MLP neurons of a small language model. Each row is named by its layer, matrix (down: output weights) and neuron, and shows model dimensions 128-255. Each number is 200 + 30 x the weight over its row's rms, rounded and kept within 0 to 999. A neuron's up and down rows have the sign that makes its largest values positive.
Before each neuron's rows, "fires before" lists the tokens most often just after its 100 highest values on Wikipedia text that the model never trained on.

fires before: "ud", "u", "en", "af", "ol", "ed "
L5.down297,232,216,213,204,192,144,151,210,189,219,245,178,214,221,209,242,183,229,215,213,164,180,160,166,178,141,186,194,242,222,190,190,220,175,146,177,201,191,203,180,186,178,180,232,169,186,221,173,201,187,217,139,233,229,209,131,221,203,213,200,212,226,177,197,205,223,247,216,180,159,220,170,178,200,190,252,271,179,210,177,165,208,246,179,236,244,201,214,227,220,187,200,209,262,206,180,224,199,162,227,189,248,192,166,154,182,194,216,178,173,235,225,226,215,210,148,195,168,184,158,210,214,140,184,154,179,160,182

fires before: "o ", "n ", "ti", "le"
L6.down254,205,186,165,165,166,185,184,186,173,223,232,162,246,223,219,197,204,200,210,177,215,234,213,223,217,218,248,193,197,226,174,219,176,203,189,164,151,216,226,170,188,163,209,202,275,191,198,191,198,168,198,194,256,224,206,191,206,217,152,214,234,219,209,157,217,181,208,164,196,189,250,189,165,174,205,175,230,201,181,208,152,221,199,219,198,212,214,221,196,208,164,259,251,258,198,186,235,223,203,170,188,195,221,174,195,182,182,207,199,167,197,254,249,186,172,262,225,220,148,278,219,268,229,194,212,209,231,204

fires before: "um", "er", "ic", "ov", "is", "en"
L6.down262,185,198,207,209,218,158,208,211,204,219,222,199,205,192,212,163,175,193,235,187,255,230,141,226,195,311,236,208,188,154,192,183,231,214,185,198,257,205,168,181,189,212,184,182,145,207,195,177,161,252,193,205,163,213,200,181,227,164,211,226,227,249,185,183,148,285,193,181,169,202,201,183,218,190,235,205,186,245,192,184,173,231,168,159,183,180,206,165,208,180,252,229,235,215,197,198,125,180,207,166,218,218,223,179,199,228,257,211,208,226,233,182,227,195,179,198,233,190,218,190,174,182,216,192,186,143,217,193

fires before: "ud", "ard", "ar", "end"
L6.down102,163,246,163,191,156,221,169,230,185,198,213,175,215,231,148,199,206,209,224,231,245,196,166,205,207,221,192,162,208,267,176,161,207,165,159,265,231,227,185,182,208,182,169,211,197,189,167,192,222,201,190,225,155,235,115,201,185,216,229,223,175,183,226,219,246,204,209,162,196,192,189,150,161,236,276,176,207,221,209,206,170,170,199,163,223,215,191,207,177,200,221,216,147,183,218,202,229,172,180,179,183,228,161,217,150,195,160,213,178,137,225,182,217,223,186,216,194,173,234,151,224,209,213,194,226,187,165,173

fires before: "- "
L5.down290,221,203,183,180,216,186,206,226,185,211,195,217,163,246,171,165,261,211,158,203,215,200,195,154,224,166,209,171,214,167,169,216,154,224,246,199,247,187,217,181,169,221,152,170,212,209,147,277,145,247,190,251,199,255,245,171,201,210,193,173,229,175,181,269,168,177,219,221,234,215,231,226,249,238,144,152,143,179,227,182,197,191,224,203,266,221,146,178,191,233,207,181,243,160,176,169,210,202,241,208,215,234,225,228,234,170,233,215,193,205,184,207,175,185,249,171,215,170,204,218,204,168,182,223,196,198,194,214

fires before: "um", "ou", "ic", "uc"
L5.down138,211,185,213,242,249,204,200,206,203,194,225,205,200,230,228,173,224,178,210,128,174,196,183,210,142,199,227,228,169,203,192,176,207,194,117,201,233,179,190,259,161,179,195,211,198,173,185,165,156,203,215,153,177,157,212,272,189,167,149,231,168,172,210,178,210,140,199,179,216,196,228,203,183,179,178,129,252,178,214,177,176,215,236,172,206,259,233,219,210,166,228,195,176,190,197,209,236,195,242,135,218,196,203,169,223,221,173,242,197,185,178,252,202,194,196,202,229,158,208,175,237,185,149,207,204,188,244,173

fires before: "S", "D", "an ", "g", "c", "im"
L6.down208,209,234,186,174,218,258,231,158,254,231,176,208,149,182,212,200,207,279,270,204,223,260,204,212,220,193,242,218,222,176,200,199,161,185,190,169,193,159,227,231,211,138,195,193,208,198,180,184,203,187,167,195,143,231,126,182,248,195,208,234,220,249,186,198,233,183,213,264,154,235,194,164,190,191,210,197,248,190,201,175,207,186,180,280,225,208,182,244,208,211,221,206,136,185,193,242,272,160,220,150,211,215,228,182,202,212,210,172,249,232,198,220,222,190,215,192,216,249,202,218,150,231,198,193,239,193,171,207

fires before: "ce ", "u", "an", "and", "y "
L6.down98,211,217,163,254,186,176,201,168,251,238,196,203,180,190,215,189,155,197,216,162,221,246,187,168,237,197,196,195,209,254,182,173,200,205,201,215,220,196,161,161,223,272,185,208,195,154,218,167,147,170,231,150,233,171,208,192,169,220,183,185,250,239,222,205,178,239,169,178,225,176,209,230,122,220,242,142,224,201,182,194,213,197,196,270,185,238,223,206,212,194,186,187,214,152,172,232,132,180,289,207,190,239,206,194,184,226,200,172,169,270,171,254,194,168,234,205,209,263,157,177,172,176,245,251,224,165,223,224